Weights of a small GPT-style language model, trained from scratch on English Wikipedia: biases, untied embeddings.
MLP neurons of a small language model. Each row is named by its layer, matrix (up: input weights) and neuron, and shows model dimensions 128-223. Each number is 128 + 32 x the weight over its row's rms, rounded and kept within 0 to 255.
After each neuron's rows, "fires after" lists the tokens most often just before its 100 highest values on Wikipedia text that the model never trained on.

L2.up348 [130 106 109  94 115 116 136 148 125 176 116  97 135 123  85 145 152  97 151 197 108  75 173 112 177 154 212  97 154 157 122 143 168 132 177 140 116 173 165 169  54  84 118 106 157 111  90  94 155 113 115 125 127  82 207 180 148 131 189 119  83 125 173  99 156 107 110 179 174  77 159 115 117 150 131  94  94 134 131 172 122 120  72 128 113 146 154 125  84 108  81 101 104 136 131 126]
fires after: "t", "ver", "o", "et", "at"

L2.up491 [147 189 154 135 118 136 154 131 125 144 138 132 129 168 126  87 126  96 161 126 132 142 158  90 132 118 137 167 165  58  81 121 172  57 134 110 121 195 121 190 155 102  95 117  91 137 169 148 143  89 130 102 136 190 165 149 130 138 152  78 163 184 159 115 109 137 144  88 137  66 117 150  44 120 191 104  83 156  72  88 134 185  87 169  93 163 177 149  93 167 146 123 170  74 144  79]
fires after: " ", " w", " c", " K", " W"

L2.up226 [161 130 159 112 121 124 142 132 127  85 124 178  73 149 117 150 153  91 141 170 140  96 107 143 113 155 107 126 107 116 122 142 123 151 139 192 126 125 121 120 106 129  80 118 117 176 108 112 156 146 154 100 119 153 114  81 132  61 182 185 113 148  49 165 122 140 190 134 114 154  68 165  96  91 150  80 102 133 108 167  61 127 163 182  62 185 112 147 104 119 121 171 189 107 152 133]
fires after: " o", " O", "O", "end"

L5.up554 [168 171  88 134 110 120 123 143 147 116  75 101 127  92 200 161 144 166 130 160 150 163 124 117 138  99 128 163 157 191  50 111 101 111 196  90 146  99  82 114 128 174  81  78 126 137 102  77  55  56 188 110 107 117 155 119  94 114 119 148 123 142 117 112  87 154  91 132 112  98 131 173 129  92  63 137 126 168 141 145  93  62 150  92 153 137 135 117 128 124 106 137  81 163 118 125]
fires after: " d", " a", " t", " (", "ut", " f"

L9.up168 [138  85 130 110 109 132 171 126 126 100 111 142 114 109  69 162  74 123 159 203  69 124  80 173 133 127  91 120 151 183 123 150 180 111 106  19 143  77 125 138 144 134 115 129 119 167 139 142 102 182 155 161 101 177  51 150  38 167 150 122 126  67 140 149 114 176 148 180 107 142 176 100 143 143 127  82 103 110 151 131 158 117 162 155 104 145  96 126 166 145  74 142  83 138 145  89]
fires after: "j", "a", "an", "'", "al", " J"

L2.up117 [144 124 169 105 120 121 175  99  74 118 124 142 142 141  83 134 125 106 142 146 115  98 140 162 165 130 171 111 132 158 128 144 110  75 179 132 160 149 150 136 184 128  72 180  73 146 119 137 127 129 120 135 124 150  71  94 147 167  84 104  93 116 118  84 119 165 174 171 124 119 134 141 108 153 194 131 100 164  92 152 110 104  98 133 103 146 156 125  91 101  80 207 115 215 131  95]
fires after: " H", " Y", "ar", " J", "ol", "r"

L6.up496 [141 152 146 140  89  94 182 156  49 171  92 151 117 116 116 168 134 121 142 140 108 165  92  89 211 130 162 121 126 204 119 108 159 134 141 107  60 130 126 156  81  96 141 122 111 129 106 129 117 151  91 132 111 142 130 145  53 123 192 123 103  84 131 131 162 107  83 134 117 137 116 144 104 133 130 129 103 158 125 125 150 109  89 121 148 138  66 114 115 186 162 120 178 130 136 156]
fires after: " M", "u", " Mar", "o", "or"

L6.up653 [ 96  92 142 138 144 136 163 112 137 100 134 121 104 102  73 189 159 103 131 162 154 110 122 135 130  83 155 156  96 153 141 160 154 134 124  78  78 104 116 167 112 102 167 125 134 123 155  67 101 148 158 157  85 129 123 126  70 141  94 100 119 125 174 132 144 164 180 167 177 158  51 157  94  83 101 175 131 139 104 125 115 161 161 104 101 196 105  90 114 126  77 150 102 148 162 179]
fires after: "al", "it", "un", "in", "an", "at"

L5.up137 [119 167  95 116 119 118 143 103 136 205 121  75 183 150 113 126 133 108 133 120 142 164 108 111 140 130 193  82 136 129  94 161 143 137 152  74 161 180 216 166 147  99  22 153 173  97  79  60  70 123 132 118 140  93 201  99 102 139 102  87 113 168  81 166 139  92 118 138 147  93 142 145 130 124 121 119 166  87  93 121 130 145  94 126 152 123 133 148 169 101  82 110 132 108 111 124]
fires after: "t", " t", "p", "at", "ot", "it"

L6.up886 [108 157 101  68  68  86 100 140 110  92 136 120 110 104 101  94 133 131 181 147 128 127 168  90 124 142 108 128 128 149 114 139 152 156 113 132 152 134 143  79 125  44 141  56 198 137 173  55  31 155 107 112 103  97 137 130 133 158 182  69  66 105 118 135 187  89 159  95 145 137 182 115 146 102 135 181  89 134 117 144 123 141 123  97  98 125 112 103 177  92 101 129 152 141 111  81]
fires after: " Y", "n", "e", "S", "in", "b"

L6.up272 [123 187 115 100 124 104 156 137 109 100 135 116  94 141 138 150 108 169 112 118 148  84 133  96 135 105  78 133 132 128 141 184 113 172 122  90 191 156 105 181 142 110  53  96 163 165 140  84  68 112  93 173 147 144 114  93 105 135 106 130  95 142 173 194 105  91 186 112 131 138 165 104 162 189  96 136  64 121  88 122  73 172 113  74 141 119 172 141 136 102 101 163 102 202 166 124]
fires after: "ow", "le", "x", "f", "b", "e"

L2.up585 [ 77  90 152 106 156 152  99 148 123 123 104 204 116 185  76 129  88  89  96 188 166  84 154 182 160 163 108 107 127 108 172 113 149 125 166 124 114  96 119  91 144  63 113 142  87 118 121 143 132  76 127 141 173 121 145 156  80 100 173  62 169 183 169  91 123 142 177 127  63 195 122  72 132 131 109 155  99 110  80 179 197  88  91 156 185 141 160 161 152 103 168 130 108  84 118 122]
fires after: " the", " G", " P", "o", " V", "v"

L3.up62 [169 117 175 122 128  98  66 154 133  78  61 171 127 115 123  94 154 135 126 100 135  71 123 158 115 168  94 152  87 118 140  53 107 180 143 116 153 180  98 125  91 125 102  96 151 104 134  42 115 130 173 155 127 144 151 102 122 176 190 162 155 108 133 154 119 101 141 142 180  37 111 126 110 187 119 140 169 160 152 155  94 110 194  97 160 142  86  68 178  71 133 125 126  83 149 167]
fires after: " m", " b", " M", "b", " B", "iv"

L3.up6 [195 111  70  99  77 109 144  67 158 123 111  78 126 130  84 190 145 148 114 113 149  94  77 132 112 191 138 114 147 110 165 146  87  65 137 107 203 162 157 102  74 108 146 119 137 177 127 115 117 120  98  95 127 163 147  52 137 103 136  84 140 120 150 136  82 106 112  90 144 123 146 113 108 121 145 146 191 149 151  65 166 211  99 156 188 143 183 134 144 152 166 121 105 120 117 116]
fires after: " Ch", " ch", "h", "ar", "e", "y"

L9.up331 [135 162  99 118 153 118 107 107 158 153 113 166 113 143 120 123 104 179 126  71 111 106 131 138  74 152 156 116 117 146 125 130  78 122 112  82 137 201 111 116  99 151 164 142 156 142 182 136  65 110 124 135 127 147 159  79 189 213 146 101 174 123 110 169 161 190  60  84 152 114  88 124  81  89 163 177 191 160 137  95 168 164 137  60  54 104 162 123 171 158 172 136 131 176 103 116]
fires after: "n", "k", "h", " R", "e", "P"

L10.up432 [135  81 106 139 207 120 177 100 137 110 188 120 174 120 114 109 115 131 101 138 148 152  99 113 132 146  98 159 103  79 112 147 152 147  92 145 166  89 101 114 139 186 101 141 146 116 164 169 141 137  99 125 130 115 159  77 164 166 145 150  82  86  87  74 145 167 144  60 186 157 159  51 122  54  61 100 168 117  97  75  83 154 147  97 150  93 132 135 131 125  97 152 107  75  89 151]
fires after: "f", "pp", "9", "r", "p"

L6.up791 [130 104 102 181 175 100 138 151 130 126  83 166 149 142 105 137 174 148 111 130 112  73 161 183 165 129  89 105  68 141 119 139 131 182 129 152 140 134 153  87 113 144 129 101 108  92 166 128 129 136 140 102 104 146 171 108 138 141 105 109 132 157 141 172  78 141 122 145 175 187 141 148 153  80 110 124 154 112 148 143 142 126  93  72 104 122 148 211 156  65  70 128 146 140 130 113]
fires after: " f", "in", " l", " s", " c", " m"

L2.up794 [108 132 113 113 148 124  61  73 136 154 143 160 137 125 134 157 117 137 158 145 121  83  96  85 169 135 165 176 114 112 148 161 119 124 154  52 127 107 124 140 143 130 130 147 182 125 150  70 147 118 180 106 186 142 121 136 244 179 108 141 115 175 135 175 156 135  96 105 103 173 166 122 142 106 163  97 156 110 114  91 152 171 118 121 169 143 100 114 139  98  82  87 124  94 179 137]
fires after: "\n", " e", " (", "==", " con", " "

L3.up717 [169 106 107 104 167  98 142 115 152 136  56 138 105 121 156 150  99 183 143 151 167 167 120 137  79 129  95 130 131 102 155  92 146 115 165 106 200 113  78 114  47 118 103 118 174 115 125 132 141 169 142 135  94 105 127 139 178  89 120 134  84 129 118 133  69 141 135 144 168 114  96 114 102 158 145 118 163 134 163 168 120 113 156 155 120 118 115 116 123 100 118 190 148 129 148 136]
fires after: "b", "\n", " Ch", " M", " m", " ch"

L11.up275 [ 61 128  87 146 134 141 176 101 135 145 133 191 184 121 123 163 200 125 148  66 129 148  72 178 165 137  72 163 123  86 138  72 105 133 182 122 201 135 130  75 100 141 129  90 104 118 102 121  91  67 134 106 180 117 129 101 120  89 112 110  72 137  82 132 123 142 102 149 152 144 113 130 144 107 147  99 193 140 119 174  98  68 105 119 120 169 143 185 133 121 105 180  94 167 177 149]
fires after: "l", " s", " t", " m"

L11.up485 [126 126 151 163 167 110 136 141 147  93 149 151 123  91 115 112 111 149 165 115 161  98 107  70  32  63 115 157 104 104 137 176  93  81 110 158 204  99 132 125 128 181 111 108 154 112 155 148 116 176  45 123 149  62 153 119  80 183 103 126 131 186 146 151 131 166 124 102 109  97 156 150 101  71 113 109 116  68 150  79 153 140 162 117 134  93 114 179 116 144 193 113  60 106 141 165]
fires after: " ", "9", " com"

L9.up595 [162 136 170 109 158 172 165 132 110 118 179 162 142 153 111 165 102 127 124  87 132  93 155  77 168 152 118 141 183 118 135 144 172 162  80 169 136 164 152 142 105 123 127 173 146 109 140 131 109  95  84 128 128 148 151 152  95  73 150 123  94 130 123 187 164 116 115 130 131 105 128 161 106 152 116 127 122 149  76 101 128 132 188 143 133 153 137 141  91 134 146 124 201  47  91 118]
fires after: " w", " wh", "w", " W", "h"

L3.up413 [142 129 152  91 147 164  75 103 130 175 117 147 135 143  96  67 121 154 144 155 107  87 156  62 186 135 157 137 128 132 154 140 101 175 154 143 191  57 127  82 127 120 109 151 151 168  87 125 145  77 102 103 148 110 139 123 122 141  93 131 138 141 161  94 121 124 142 114 113  92 122  78 202 129 121 164 138  92  94 155 173 123  95 143  80 118 129 105 141 126 146 104  26 157 172 141]
fires after: " G", " g", " P", " f", " p"

L3.up849 [ 61 134  93 105 178 123 111  76 143 195  97 120 152  91 130  96 113 153 122 161 112 169 171  66 142 132  73 103 169 147 121 117 134  93 136 159 185  94 203 112  85 105 139  93 123 173 162 112 161  74 156 121  93 164  92 122  90 161 124  88 134 116 207  69 171 147 137 139 153 116 125 122 158  83 116 163  91  95 115  87  71 135  83 179 100  98 154 108 121 139 118 151 102 189 144 147]
fires after: " B", " w", " P", " G", " V"

L2.up884 [198  95 133 176 142 143  90 117 131 165 124 113 116  59 124  69 127 144 106 120 151 106 138 197 134 153  91 133  50 101 130 161 130 137 100 126 139 127  96  63 115 114 134  68 116 131 153 106 108 180 107  66 105 100  99  98 171 224 105 105 177 163 114 109 120 157 161 153 217 167 119 156  86 111 151 150 113  97 205 133 100  87 144 116 135  85 133 159 167 139 127 140 139 133  95 110]
fires after: "us", " M", " s", " m", " S"

L2.up71 [122 147 106 123 133 145 121 137 107 116 139 110 115  97  98 171 132 122 154 195 101 106 174 113 175 121 116 151  54 134 134 138 151 131  56 107 176 115  73 125 148  87  82 109  94 130 110  87 116 150  79 133  90 140 121 116  57 201 167 156 134 126 136 108 136 127 196 138 163 187 110 107 144 119 132 151 202 162 101 116 143 148 151 134 150 152 102 137 204 160  79 149  89 151 152  96]
fires after: "an", "al", "ar", " M", " L", "ul"

L2.up296 [139 196 168 110 117  97 166 161 116 193 155 109 142 171  62  92 110  72 149 127 151 140 137 147 107 108 117 158 148 120 155 190 108  33 122  92 144 143 112 155 161 124  82 130 163 130 143 180 182 137 168 116  68 136 144  95 153 117  97 129 124 155  93 146  81 161 140 159 147 116 156 140 132 107 161 154  87 139 113 153 203  93 189 139  87 116 104 152 184 115 101 151 145  78 134 139]
fires after: " R", " (", " re", " \"", " d"

L2.up709 [108 123 124 115 130 105 129 135 164 184 119  84 176 154 115 120 149  73 146 162 145  85 161  71 111 129 128 143 164  57 168 141 146  60 119 103 176 161 104 139 113  99 138 125 140 129 180 166 168 166 132 182 102  87 115 137 104 112 150 151 119 135 150  86 160 156 170 162 158 120 100 170 113 123 167 128 108 109 120 178 138 110 172 104 142 161  74 127 162 134 154  84  95  61 119 207]
fires after: " b", "iv", " \"", " (", " d"

L5.up887 [125 171 114 103 150  88 145  93 178 107  85 147  98  99 150 138 162 134  94 134  59  90 133  81 140 164 158 139 147  99 104 213  98 173  99  54 155 115  93 125  92  95  85 171 150 109 185 109 143 155 150 129 122 142 170 119 170 160 162 103 119 112  90 130 143  80 149  72 156 164  82 142 163 108 182 146 169 105 147 132 131 136 135 146 156  94 102 176 148  54 136  88  65 100 157  99]
fires after: " ", "-", " \"", "c", " be", " ("

L9.up384 [ 96 126 132 140  82  92 191  76 122 156 210 110 108 152 138 171 111 148 174 107  93 110  83 143 133 140 130 135 169 109 143 143 121 161 159 108 119 140 109 154 112 108 136 159  99 181 192 132 133 116 162 154 123 151  89 130 119 185 136 121  76 102 121 117 112  93 104 127 120 112  88 149 119 147 111 141 165 131 196 131 123  49  85 171 113 113  54 185 153 131  90  59 163 206  83 150]
fires after: "e", "oun", "ar", "ac", " re", "th"

L6.up768 [127 137 139 141 114  98 117 110 111 157  70 100 114 137 179 104  77  99 181  96  95 108  89 149 139  96 157 161  97 103 100 122 163 109 114 135 145 123 147 120  60 123 122 122 160 168 164 192 144 100 203 162 130 133 103  74 203 144 145 106 111 176 114 103 192 126 138 151 108 147 132 135 131 124 153 108 209 166 151 159  81  57 110 107 106 121 113 132 132  94  36 120 133 172  81 158]
fires after: "u", "a", "ac", "es", "qu", "e"

L2.up197 [145 134 138 119 158  91 108 120 120 124 114 117 111 175  49 162 144  81 168 173 130 123 155 203  85  90 101  72 120 136 142 115 141 152 165 119 127  79 146 137 130  42 130 144 122 165 100 154 116 144 156 185 158 155 103 149 150 127 177 139  77 147 157 123 129  67  88  75 101 106 126 109 128 147 120  72  85  86 143 148 181 106  89 155  98 130 165 198 147 170 145 165 103 167  81 144]
fires after: "o", "os", " G", "a", " g"

L11.up36 [193 153  85 111 138 135 112 166 126 113 164  95 140 122 176 157 150 179 113 113 166 211  98  35 100 108 160 160 145 155 159 127 106 113 132  78 129 144  33 167 139 102 128 123 169 146 199 108 121 114 111 110 105 154 160 135 117 144 161 151 110 153 170 141 172 150 131 119 113 102 117  71 174 136 110 164 122 226 101 143  85 112 127  94  82 127  96 134 138 190 180 110 117  91  86 146]
fires after: "p", "e", "re", "iv", "a", "l"

L3.up388 [141 119 145 144  81 134 214 123 145 146  65 128 164 205 110 163 116 117 163 122  98  97 139 150 148  99 160 127 135 147 103 174 102  22 150 144 161 232 154 138 108 140  92 179 146 145 129 139 104  48 132  94 127 141  65 115  72 111 143 119 167 139 138 114 149 136  61 166  87 152  75 150 111 166 188 125 153 134 153 130 146 104  96 112 118  97 120 131 144  86  91 117  98 153 154 113]
fires after: " f", "il", "ar", "an", "iv", "r"

L2.up468 [146 154 166 168 145 109 129 111 119 200 102 137 180 125  75 134  94 139 162 164 158 116 112 106  97 185 187 152 145  98 125 159 130 160 150 109  57 104 127  92 103 130  69 103 104 135 188  97 116  84  77 102  92 158 228 151  84  76 116  98 172  98 131 126 150 143 171  50 127 108 165 141 122  62 119 142 166 124 157 150 135  92 155 160 111  68 151 109 134 142 135  66  74 136 140 129]
fires after: "om", " c", "le", "c", " com"

L3.up507 [ 85 119  73  99 165 159 110 103 123  96 156 157 134 173 109 174 157 157 172 153 170 189 101  90 170 108 117  97 123 131  98 170 125 118 157 145 166 145 143 115  67 134 107  97 218  99 115  94 119  97 139 101 103 169 121 172 165  98 127 142 133  85 162 123 165  65 160 163 158 127 107 119 106 110  73 139 138 120 117  53 170  74  99 137 156 170 126 110  95 131 117 130 109 161 134 102]
fires after: "ec", " h", "ic", "c", "ac", "r"

L9.up282 [133 133 202 162 161 136 164 141 183 144 107  88 115 167  74  89  83 136 149  99  56 146 110 125 150 147  91 163 173  94 149 103 150 155 172  55 124 120 133 137 145 117  88 144 129 112 202 167 143 118  94  89  79 148 119 132  71 165  48 143 132  83  97 130 125 192  87 156  92 136 111 119  69 122 117  82 149 106 154 156 177 104 113  98 173 182  64 126 189 125 167 113 165  90 126 104]
fires after: " R", " B", "p", "r", "j", " J"

L6.up799 [117  79 119 134 169 110 152 121 197  78 158 113 103 122 102 126 115 124 147 177  81  79  80 154  45  96 163 105 182 128 145 106  54 100 205 102 163  74 106 156 123 145 155 108 114  96 168 122 110  71 125 159 163 174 156 147 147 138 137 129 113 116 157 126 119 139 155 106 142  97 114 171 142 134 135  88 107 101 148  70 148 126 126 131 115 185 168 152  81 130 161 163  63 125 100 130]
fires after: "9", "r", " P", " ", "er"

L3.up716 [143 168 171  79 163 111  62  98 109 123 151 126 128 156 149 104  93  76 104 149 167 106 133  97 119 118 190 103 119 153 152 120  86 184  96 120 142 160 165 177  98 114  66 105 127  83 135 137 123 138 103 196 151  61 117 125 124  94 107 101 129 187 185 101 136 194 153 145 152 124 176 110 134 131  97 100 103  91 164 141 120 130  98 100 161 163 131 127 158 117  88  93  92 147 119 128]
fires after: "at", "up", "ap", "u", "in", "it"

L9.up797 [227 158 107 127 125 116 118 141 158 139 148  82 184 162 167 110 159 180 120 142 130 109 117 164 115 106 109 100 123 144 138 203  94 184 140 104 134 112 117 171 151  96 178 148 126 115 198 113 125  61  75 167 112 109 111 167  86  99 155 117  64 122 123 100  99 124 122 126 182 138 123 132 189 127  97  88  94 192 189 121 101  81 132 186 147 110  99 188 185 169 118  83 132 154 105 132]
fires after: "e", " c", "ed", "le", "a", "c"

L5.up329 [156  82 126 106 184 156 164 114 144  90 179 124 186 120  66 115 114 136 150 118  77 153 116 126 188 109 134 163 143 104 172 152 132 104 157  78 122 138 122 134 148  92 133 123 112  89  99 104  70 112 112 115 205 127 164 162 101 117 135 142 172 105 128 119 141  72 162 130 168  63 152 152 108 113  74 126 166 172  73 110 110 147 103 144 136 116 125 140 111 154 148  82 133  77 134 132]
fires after: " ", "l", " L", "en", " l", " the"

L3.up671 [125 144 119 182  84 154 140 110  96  99 115 122 128 133 128 114 136 109 141 136 122 113 140 126 107 106 192 110 105 150  87 179 168  98 104 156  67 197 123 142  98  55 111 117 107  93 158 151 141 124 167 185  80 129  72 104  97  88  95 147  79  93 103  95 163 135 123 158 121 134 136  64 166  61 107 121 157 159 113 183 103 181 163 113 171 140 138  81 113 134 137 119 122 126 157 182]
fires after: " f", " F", "ent", "0", "9", "e"

L2.up128 [148 135  93 121  86 206 104 108 141  78  58 130 113 127 153 169 102 168 143 141 149 158  78 170  97 157 131 136 112 140 157 127 114 110 161 154 143 116  89 132 132 154  98 143 172  98 127 118 114 125 173 106 162 176 111 111  47 102 155 116 135 109 141 135 146  99 151 115  95 168 140 124 155  25 111 132 131 128 171 103 157  68 164 142 100  98 140 110 122 130  74 168 107 105 106 201]
fires after: " s", " ", "e", " p", " t", " d"

L2.up388 [179 130 117  80 127 166 160  88 104 135 133 139 126 120 110 174 113 142 114 131 148 132  79 119 105 118 123 115 154  82 118 184 193  89 148 177 176 136 157 134 159 106  84 135 129 141 135 100  88 110 129  97  74 170 166 155  81 197 135 102 116 121 191 161 108 170  93  73 145 106  83 118 128 188 147 134  82 179 159 142 159 159 132 116 165 158 131 129 175 193 166 137 141 140 175 125]
fires after: " K", "ow", "h", " g", "i", "y"

L2.up448 [138 112 115  79 137 129 181 147 113 176 161 151  84 150 115 120 111 112 181  81 200 117 174  72 130  91 142 174 129 146  99 139 114 166 153 157 126  80 105 134 197 101 131 114 100 154 183 154 117 132 103 132 159 119  68 149  85  90  83 150  92 123 150  94 150 130 180  75 166 193  80 176 216  54 143 157 163 136 105  96 147 139 150 171 137 109  62 117 110 159 123 130 105 119 122 121]
fires after: " ", "Q", " E", " A", "A"

L5.up90 [131 158 160 184 146 113 182 113  93  91 111 156 108 140 102 174 111 140  87 147 110 175 136 173 188 173 155 130 140 148  66 122 118 214  99 110 101  76  86 114  81 121 118 161 103 189  75 186 134 136 154  81  68 172 139 135  86 130 151 163 215 112 145 156  97 135  68 179 113 137 201  94 121 131 114 142 147  95 135 118 122  96 114 106 100 141  94 141 111 155 103 113 114 106 100 142]
fires after: "om", "m", " M", "or", " com"

L10.up448 [103 157  81 184 172  34 147 120 152 166 173 128  91 197 126 189 119  82 138 144 152 124 135 172 137 196 131 178 113 121 156 100 132 112 121 158  96 107 154  64  96 107 152 127 133 112 126  88 125 111 111  91  70 167 120 127 113 170 126 112 174  59 141 146 153 103 140  82 151  95 129 214 175  97  81  60 200  97 141 114  95 121 130 167 150 122 112 121 110  79 105 134  64 155 185 170]
fires after: " a", " A", "f", " the", " com", "om"

L5.up26 [152 132 140 161 155 101 141 101 144  78 139  87 147 124  93 163  94 122 136  78  67 137 157 110 144  52 164  77 168 181 108 202 134 106 118 102 162 133 141 114 178  89 121 116 145 140 127 132 122 163 207 125 136 164 127 158 142 104 163 118 147  85 131 120 111  67  91  75 129  82 112 148 123 198  89  91 151 137 153 118 153 108  87  97  48 158 143 137 120  48 179 111 113  66 125 143]
fires after: " F", " L", " l", " r", "z"

L11.up5 [127 103 108 160 145  93 111 173 131 103  54 117 150 150  72 165 153 138 132  48 125 151 109 165 166  83  90 107 107  79 118 103 151 121 132 116 165 164 140 101 125 182 115 121 147 102  93 115 114 183 156 130  96 172 103 107 149 106 110  63 194 153  87 152 117 102 137 169 160 123 170 139 154 109 142 107 143 149 131 139 155 118 164 100 163 118  51 147 174 136 147 125 147  83  97  98]
fires after: " L", " m", "f", " le", " l", " al"

L5.up552 [117 130 102 169 100 132  82 145 111 164 116 118 140 149  82 181 120 124 175 149 100 185 149 113 161 101 122 115  49 115 154 128  96 149 163 106 102  99  81 136 144 159  64 171 141 130 167 202 136 102 130 137 143 159 163 123 103 131  69 111 115 118 159 122 111 127 123 122 172 119 147 165 135 120  71 150 104 146 101 120 153 102 142  93 120  91 140  88 124 151 122 139 155  78 101 190]
fires after: " con", "om", "ot", "t", "v", " ex"

L3.up44 [101 119 155 137  97 131 147 102  84 164  95 119  92 123 142 103 134 115 159 134 143 155  94 103 156 200 118  93  59 117 157 189 111 131 147 153 136 167  78 102 170  92  82  90 119 128 174 130 109 119 150 150 107 129 107 106 153 135  85 157  94  85  98 174  94 131 134 198  35 123 144 178 151 105 147  91  91  99 117 177  86 119 124 134  95 171 174 150 145 172  61  90 168  77 132 140]
fires after: " O", "ro", " o", ")", "O", "oun"

L5.up523 [138 152 111 111 157 131 173 122 131 165  47 133  91  90 217 215 135  97 137 185 147  86  76 150 129 130 164 101 133 108  91 149 221 102 139  71 180 169  96 134 157  85 172 118 178  94 130 148 156 121 141 129 116 130 191  96 169 174 152 124 114 124 123 148 102 114 129 101 122 173 102 166 140  86 105 151 175 107 154  87 171  97 141 155 148 105  83  85 161 122 168 101 138  73  90 127]
fires after: "\n", " \"", "-", " e", " (", " pro"

L11.up410 [ 81 129 145 110 185 103 133 157 119 140 110 166 114 114  92 165  67 129 183 135 105 118 106 156 153 191 118 130  81 158 133 100 132 128 120 126 165 114 118 160  85 118 104 107 160 103 105  93  81 121 127 182  88 145 112  86 174 133 126 186 153 114 179 101 242 103 152  52 205  83 169 155  80 109 107 109 163 116 149 140 124 138 144 136 145 122 101 156  62 108 105 136 112 147 167 133]
fires after: " a", " A", "r", " re", "a"

L3.up545 [167 136  96 126 163 122 119 109  84  96 186 111 111  99 126  88 116  79  77 141  96 114 134  81 112 183 111 166  69 151 162  73 113 188 120  70 152 167 151 125  90  66 151 138 115 137 179 104 128 140  92 162  86 148 132 146 159 111 165 106 123 120 150 136 114 125 176 157 107 153 102 127  96  84  57  87 125 119 138 186 147 150 160 119 117 162 147 143 207 137 103 146 115 154 142  75]
fires after: " l", "o", "am", "in", "at", "us"

L9.up712 [103 122  86  93 174 110 138 159  83 120 156 144 113 123 112 163 175 109 131 155  88  97  77 146 152  94 131 105 106 103 106 144 166 114 132 104 144 142 101 169 122 114 144 147 132  92 167 123  72  59  85 107 171 113 173 199 100 154 164  92 136 105 146 136 134 138 114 167 128  84 168  68 157 125  72 175 114  91  91 166 108 177 157  53 144 126 139  90 119 120 165  38 116 186  90 139]
fires after: " ", " c", " the", "c", " v", " The"

L2.up435 [146 149 103  98 144 117 168  80 183 137 129 135  98 123 112 143 156 160 169 110 143 110 173 124 114 118 153 126 147 103 133  89 100 167  68 122 165 111  96 150 195 110  90 150 190 123 109 118  98 119 153 115 143 124 111  73 108 133  91 122  43 117 140  59 159 139  73 153 175 131 147 158 201 104 176  78 131 133  75 128 166 149 198 181  97 114 138 184  99 156 144 113 158 125 157  90]
fires after: "==", "\n", " E", " ", " A"

L6.up775 [129 151  88 169  82 130 179 119 150 159 109 115  90 132  88 133 118 106 132  94 135  79 147 110 110 186 134 101 138  85 176 117 109 211 134  65 164  77 149 134 120 138 126 138 118 129 132 163 128 175  87 154 159 158 206 106 152 138 119 115 173  92 150 137 110  57 141 143 156 158 162 176 118 149 113  91  94 140 159  84 208 100 112 132  94 137 107 138 125 133 121  88 170  89  91 123]
fires after: "j", " s", "ub", "pp", " J", " "

L6.up527 [141 151 178  92 123 150 145 102  90  84  82 169 151 117 142 150 168 104 101 133  95 116  98 176 127 171  81 149 102 147 153 111 150 160 113 137 171  93  56 155 115 125 121 170 109 129 127 126 139  88 110 162 137 175 127 126 106 128 120 133 154 202 155 123 128 169 136 113 128  76 112 118 118  91  39  72 160 164 146 125  94  95 201  98 132 165  97 223 177 184  73 122  87 121  81  86]
fires after: "b", "o", "h", "in", "e"

L5.up290 [141 135 136 128 133 116 181 180 179 107 140 107 207 168 100 152 113 130 142  71 112  98 135 163  99 112 166 114 110 109 120 180 125 128 123 110  98 147 143 188 157 110 110 159 125 123 107 125 107 113 147 196 100 184 106  87 110 110  88 156  45  88 107 194  91  95 149 108 100 128 106 100 127  74 124 166 161 163 103 147 180 153 139 122  85  67 138 177 128 102 134 125 132 115 124 169]
fires after: "un", "ent", "al", " L", "e", "n"